config.toml
d_model = 256
n_kv_head = 1
head_dim = 64
d_mlp = 704
norm_eps = 1e-06
positions = "learned"
tie_embeddings = false
beta2 = 0.99
schedule = "wsd"
decay_fraction = 0.78
batch_tokens = 32768
dataset = "wikipedia_en"
MLP neurons of a small language model. Each row is named by its layer, matrix (down: output weights) and neuron, and shows model dimensions 48-111. Each number is 128 + 24 x the weight over its row's rms, rounded and kept within 0 to 255. A neuron's up and down rows have the sign that makes its largest values positive.
A block is one neuron, or neurons of one layer that tend to fire together. After each block is what it responds to, as a language model described it from the Wikipedia text at the highest values.

L5.down42 [162 153 102 134  85 106 122 113  77 104 118 110 161 118 170 154 158 124 120 125 140 152 113  76 125 172 149 163 130  78 120 114 122 144 110 131 126 158 151 123 140 128  84 128 109 110  89 127 141  85 141 123 138 114 108 174  85 138 148 108 165 129 127 129]
L5.down111 [128 129 102 144 118  80  85  91 118 130 147 141 118 164 188 135 146 117 146 123 139 106  62 130 141 121 108 143  83 114 166 135 122 119 115 124 138 115 133 127 118 125 136 155 161 151 134 133  97 134 144 101 153 119 113 114 144 123 154  80 113 138 142 117]
L5.down529 [ 81 147 146  98  73 129 126 166 104 119 157 100  87 114 140 130 145 133 141  95 103 150 144 126 147  89 122 142 135  95 100 129 172 146  87 108 128 117 125 156 112 121 131 139 133 176 129 109 152 101 136 139 134 109 126 142  96 146 150  98 117 106 116 162]
L5.down661 [182 145 164  84 133 110 125 154  89  92 127 130 110 127 118 121 155 136 128 117 112 127 159 150 151 115 165 133 146 118  95 117 141 131 116 139 133 124 129 135 106 123 124 131 106 144 101 130 168 129  98 160  77 135 118  92 106 153 137 135 123 120  95 155]
Responds to: Mostly a $ or = at the start of a new line (display maths, section headings), plus second pieces of split words: M-ass, D-ist, Att-end.

L9.down43 [140 145 152  95 131 131  80 135 112 152 102 102 123 185 171 104 154  87 170 115 136 120 161 153 132 127 149  86  96  95 124 174 147 172 133 103  99 129 106 100 162 124 161 111 131 146 170 149 132  95 126 148 125  88 102 135 168 123 114 128  97 130 172 132]
L9.down47 [ 90 114 124 133  97 136 146 137 102 130 177 146 142 117 113 124 150 205 177 129 152  88 103 111 110 110 120 117 137  69 112 127 173 127 134 119 123 153 146 130 156 137 120 107 116 119 142 177 152 144 111 155 132 120 137 130 143 132 106  79 113 129 134 152]
L9.down59 [101 118 162 119 151 160 143 116 150 142 156 112 133  83 119  97  93 160 187 113  79 155 111 138 140  75  92 167 119 144 119  93 143 130 118 147 107 117 130 119 115 136 175 167 133 145  85 175 140 159  93 107 155 102 137 115 137 162 122 148 136 158 154 112]
L9.down71 [153 118 116 108 108  84 172 106 132 142 167 112  96 136 124 153 121 141 161 150 182 117 144 134 111  76 158 102 152 119 102  90 145  97 145 116 106 153 110 170 123 116 121  98 111 114 117 141 133  98 176 123 105 113 162 132  99 104 143  86 128 139 147 131]
L9.down73 [104 197 147 127 150 149 128 116 124 154 108 113 111 122 129 188 128 133 146 127 124 133  96 119 159 115 125 148 139 117 122 116 111 125 180 125 136 119 119 116 135  85 130 148 179 163 108 125 117 108 136 117 115 116 130 128 130 126 161 117 153 145 162 103]
L9.down97 [105 119 131 139 104 167 114 123  97 177 130  95 152 155  64 135 123 154 166 115 169 151 147 126 152 150 145 136 127  77 111 122 121 134 113 169  95  54 117 147 125 135  79 130 130 140  96 145 113 129  95 132 116 161 141 140 118 117 105 101 105  92 137  96]
L9.down135 [137 101 122  85 179 120 115 124 110 138 140 140 144  98  93  91 137  96 155  58 121 136 118 102 131 101  99  95 102 115 107 143  99 154 178 113 101 135 116 128 124 128 138 123 161 118 130 128 112 115  99 128 156 151 141 149 122  99 108 165  98 136  82 147]
L9.down220 [149 147 104 137 186 107  48 156 130 141  73 138 132 147 114 148 150 124 144 147 129 152 117  99 129 145 109 129 120  96 131 142 132  85 135 163 129 172 142 123 102 106 118  66 111 135 124 137 102 125 119 100 129 142 180  94  96 118 141 168 151 103 146 156]
L9.down262 [ 66 133 128 103 143 124 108 147 153 111 109 124 151 109 181 148 109 141 124 140 122 121 122 132 115 104 119 181 134 111 158 122 124 132 123 100 122  82 126 159 115 110 121 149 138 109 107 139 158 107 128 123 136 109 107 102 118 102 123 107 118  90 140 156]
L9.down279 [104 103 105  94 123 150 126 107 149 162 120 157 130 112 104 161  99 123 143 153 122 113 127 186 109 141 155 137 120  75 172 113  82 114 156 167 120  99 133 109 111 127 124 154 123 110 148 125 134 109  96 112 100 145 125 109  85 118 112 107 153 112 110 153]
L9.down309 [154  90 127 146 143 151 117 151 148 129 124 121 125 130 136 100 150 122  97 144 139 151 125 124 105  89 101 108 149 104 123 130 124 148 160 139 107 113 154 133  87 130 132 105 131 127 133 127 110 103 128 150 161  84 116 140 100 110  96  97 128 145  89 134]
L9.down315 [125 176 123 134 134 136 119 162 144 174 100 130  95 148 133 142 143 157 142 141 143  87 107 155 104  70 161 121 138 142 103 136 116 146 117 151 143  92 122 118 149  97  71 133 193  63 139 100 122 167 143 128 108 100 144 122 116  89 145 136 112 153  95 154]
L9.down328 [112 156 126 140  86 161 101 107 103 157 137 107 150  97 138 151  84 112 116 128 142 113 130 126 110  95 108 165 103  71 116 123 111 147 122 113 172 155  96 165 135 114 156 161 117 159 129 197 120 141  95 120 179 121 100  99 139 151 113 120 138 202 142 135]
L9.down405 [158 112 117 156 133 155 105 129 118 153 131 138  85 136 123 177 162 161 119  82 142 130 123 114 117 106 127 111 159 115  96 125 139 143 118 131 103 120 141 123 140 131 102  92 151 129 121 109 122 130 164 109 125 152 158 139 119 147 126 136 158 123 147  75]
L9.down618 [125 119  96  90 134  71  88 151 133 126 111 139 134 127 118 138 115 162 107  79 122 128 120 138 137 102 133 102 107 121 113 139  80 144 138 103 129 116 133  92 107 147 141 144 154 114 173 155 161  79 107 167 165 125 105 199  74 143 100 109 116 144 115  95]
L9.down624 [122 132  92 125 174 129 144  98 130 111 175 153 134  91 107 145 110 135 136 183 125 125  97 106 181 168 167 133 149 114 100 129 131 108 128 128 130 143 160 139 151 103 179 146  75 120 149 105 100 131  98 127 120 147 134 108 124 124 134 164 124 100 140 112]
Responds to: Final fragments that finish a split word, mostly a closing "e" as in som-e, tim-e, websit-e, lif-e, plus colons after list field labels.

L11.down552 [131 104 143 149 151 153 136 117 140 115 123 167  82 130 117 158 152 138 108  85  77 127 152 126  80  96 152 141 127 134 126 147 132 117 131 111 124 114 123 160  98 128 147 117 145 159 145 118  90 100 103 129 142  93 171  98 128 144 101 101 120 122 138 123]
Responds to: Short subword pieces inside a common word split into several tokens, such as u in Jan-u-ary or man-u-factured, ap in J-ap-anese, ri in mar-ri-ed.

L9.down35 [110 106 121 125 148 176 128 152 117  86 127 112 113 134 141 150 132 141 112 125 138 155 159 142 119 129 129 137 161 159  99 112  83  94 116 143 120 131 103 158  96  98 116 100 129 115 104 107 106 122 150 151 145 134 184 120  71 102  98 142 130  85 116 140]
L9.down118 [139 125 117 137 151 123  88 137  76 133 115  89 162 167 123 108 116 154 176  93  89 146 123 101 138 126 132 163 132 143 114 104 136 161 124 187 146 107 115 117 128 149 111 155  98 125 117 125 138 139  88 140 126  89 122 161 114 129 125 135 126 105 118  99]
L9.down158 [169 147  95  79 141 135 113 171 142 142  58 127  88  98 103 110 129 117  93 108 142 165 100 109 147 135 142  91 159 131 142 156 136 145 154 116 102 152 178 146 110 129 148 130 108 128 118  86 137 151 129 113 114 176 112 128 106 126 154 130 137 102 167 187]
L9.down200 [137  89 138 150 127 106 130 145 117 103 168 111 128 126 152 144 135 110 155 115 165 183 115 130 127 119 135 139 103 141 136 134 133 140 117 139 120 190 110 153 105 110 127 113 120 103 113 131 112 148 102 128 101 142  95 109  91 109 141 119 117 131 121 153]
L9.down212 [135 126 182 101 137 122  78 166 108 136 133 162 121 125 119 137 121 150 134 108 145 157 170  82 137 139 112 100 100  81 104 129  88 124 109  93 125 128 150 134 128 154 114 124 119  85  91 108 154 114 130  92 149 156 119  88  97 117 116 160 165  87 114 144]
L9.down225 [126 146 149 129 126 157 158 156 138 137 176 134 160  74 131 151 119 116  66 124  97 115 157 150 115 157 116 121 119  75 135 139 130 128 129 133 128 143 117 101 113 100 101 123 136 125 122 130  98 149 133 136 116 134 132 107 133 147 121 128 130  68 110 131]
L9.down418 [102 131 122  82 153 166 160 135 126 128 150 143 131 126  98 155 153 176 152 171 113  97 116 129 108 143  85 139 114 142 134  90 112 135 104 130 126  95  98 152 123 122 155  96 157 109 122 126 161 162 127 133 147 124 123  80 137 116 103 121 132 189 119 129]
L9.down433 [151 101 138 108 105  94 157 105 161 139 135 136 148 167 143 120 143 161 107 164 114 118 123 155 134 128 100  78 135 154 147  98 147 147 139 107 121  93 134 105 156 126 109 136 146  84 118 120 182 125 150 139 121 159 126 132 128 146 104 125 116 109 139 127]
L9.down474 [145 137 123 112  84 147 125 135 117 116 136  95 126 101 138 100 165 132 170 171 137 142 109 143  74 122 102 137 105 124 110 125 165 147 117  88 144 164 100 120 121 145 112 150 176 157 126 149  84 147 108 155 136 148 116  86 139 137 127 138  86 151  81 142]
L9.down493 [118 170 147 109 145 115 110 137 117 106 113 155 112 120  85 121  93 132 117 139 132 126 113 115 143 183 107 115  90 146 159 128  85 144 105 134 143 107 127 100 116 161 139 169 156 133 126  58 174 105 114 101 116  93 143 148 170 115  95 121 157 100  99 121]
L9.down518 [132 160 131 149 121  77 141 150 159 141 123 111 161 145 155 107 152 142 123 130 121 133 129  85 109 122 100 120 126 185 123 191 114 138 132 159 147 150 115  88 132 138 134  75 132 179 151 142 155 137 161  97 105 130 116 134  98 150 137 159  98 124 140  99]
L9.down547 [104 128 100 119 134 125 198 112 115 145 126  68 179  92 147 123  71 104 174 123 124 120 126 165  73  88 161 100 116  96  98 156  96 133 143 123 118 108  94 147 133 134  85 121 113 133 204 124 129 150 117 158 103 119 137  95 118  83 119 155  66 153 137 155]
L9.down584 [126 102 133 121 121 137  93 143  99 117 113 148 107 121 127 118 136 148 111  80 150 112 121 136 106 133 126 139 145 142 149 121 125 112 131 115 116 137 151 130 113 119  98  78 142 169 122 123 131 130 105 161 107 143 151 162 133 148 161 117 173 136 124 142]
L9.down634 [118 158  95 127 116 196 105 130  96 116 151 125 130 134 173 120 144 135 155 104 142 129 145 158 122 150 127 122 129 112 100 110 146 140 100 117 171 113 134 142 154 141 170 127 161 142 147 171 133  83  97 163 140 121 131  98  89 122 108 127 122 136 148 138]
L9.down646 [109 120 178 123 137  90 144 181 151 112 145 144 131 119 165 128 154 120 141 113 156 109 133 137 103 148 155 134 136 134 165 140 141 124  76 104 120 170 160 120  61 128 112 127 135 137 112 134 154 162  58 140 151 136 109 119 115  99 133 158 106  98 141 153]
L9.down678 [128 113 106 131 107 116 137 126 132 141 112 113 136 120 100 139 106 126 112 133 147  94 110 122 144 131 140 130 150 144 131 141 170 120 118 112 153 160 146 143 129 136 113 164  91 156 100 119 118 176 110  78 150 160 127 133 134 123 126  97 128 117 146 142]
Responds to: Short word-piece tokens in the middle of a word split into pieces, above all the "u" in Jan-u-ary in dates, also Mus-e-um, Pitts-b-urgh, J-ap-an.

L5.down43 [160 161 151 104 196 104 155 111 104 137 121 164 156 112  90 148 171 141 113 135 128 147  96 165 119 150 147 128 116  75 138 153 129 135 118 123  73 106 137 135 138 132 116 112 135 141 143  95 179 140 176 145 132 167 119 135 132 135 123 107 146 138 163 149]
L5.down179 [127 150 130 118  97 135 120 129  91 151 130 111 123 140 114 129 123  95 100  87 126 141 130 130 178 112 155 123 129 113 112 139 135 185 145 120  95 110 136 130 155 110 186 118 129 144 117  95 164  87 119 139 143 123 138 118 114 133 127 131 137 118 164 162]
L5.down211 [139 142 142 126 170 140 128 179 116 178 108  84 133 119 139 153  97 129 134 129 129 107 155 147 138 134 130 108 118 104 123 134  66 144 141 102 180 103 142 151 126 141 136 117 163 111 132 157 114 106  89 171 142 126 124 145 131 150 154 167 133 132 130 128]
L5.down648 [149 153  85 152 149  62 111 127 126 126 130 157 144 108 131 165 118 120 140 124 144 146 125 134 120 135 112 124  99  95 149 136 125 131 105 142 114 134  90 154  86 102 155 121 108 119 134  87 134  73  95 108 102 158 142 114 136 135  81 138 108 121 124 131]
Responds to: Short subword pieces that finish or nearly finish a word split into several tokens, such as "e" in episod-e, "ent" in pres-ent, "ay" in pl-ay, occasionally "and"/"or".

L11.down402 [134 125 138 149  88  85 132 157 152 179 151 132 156 131 106 191 128  55 141 168 166 154 166 126 182 118 118 114 153 133 126 156 130 172 147 117  99 109 143 126 156 116 138 139 114  84 124 104 152 122 101  93 161  84 128 126 168 130 120 120 132 120 166 144]
Responds to: Short word-piece tokens in the middle of longer words split into several pieces, such as pion-e-er, mem-b-ers, v-e-hicle, propag-and-a.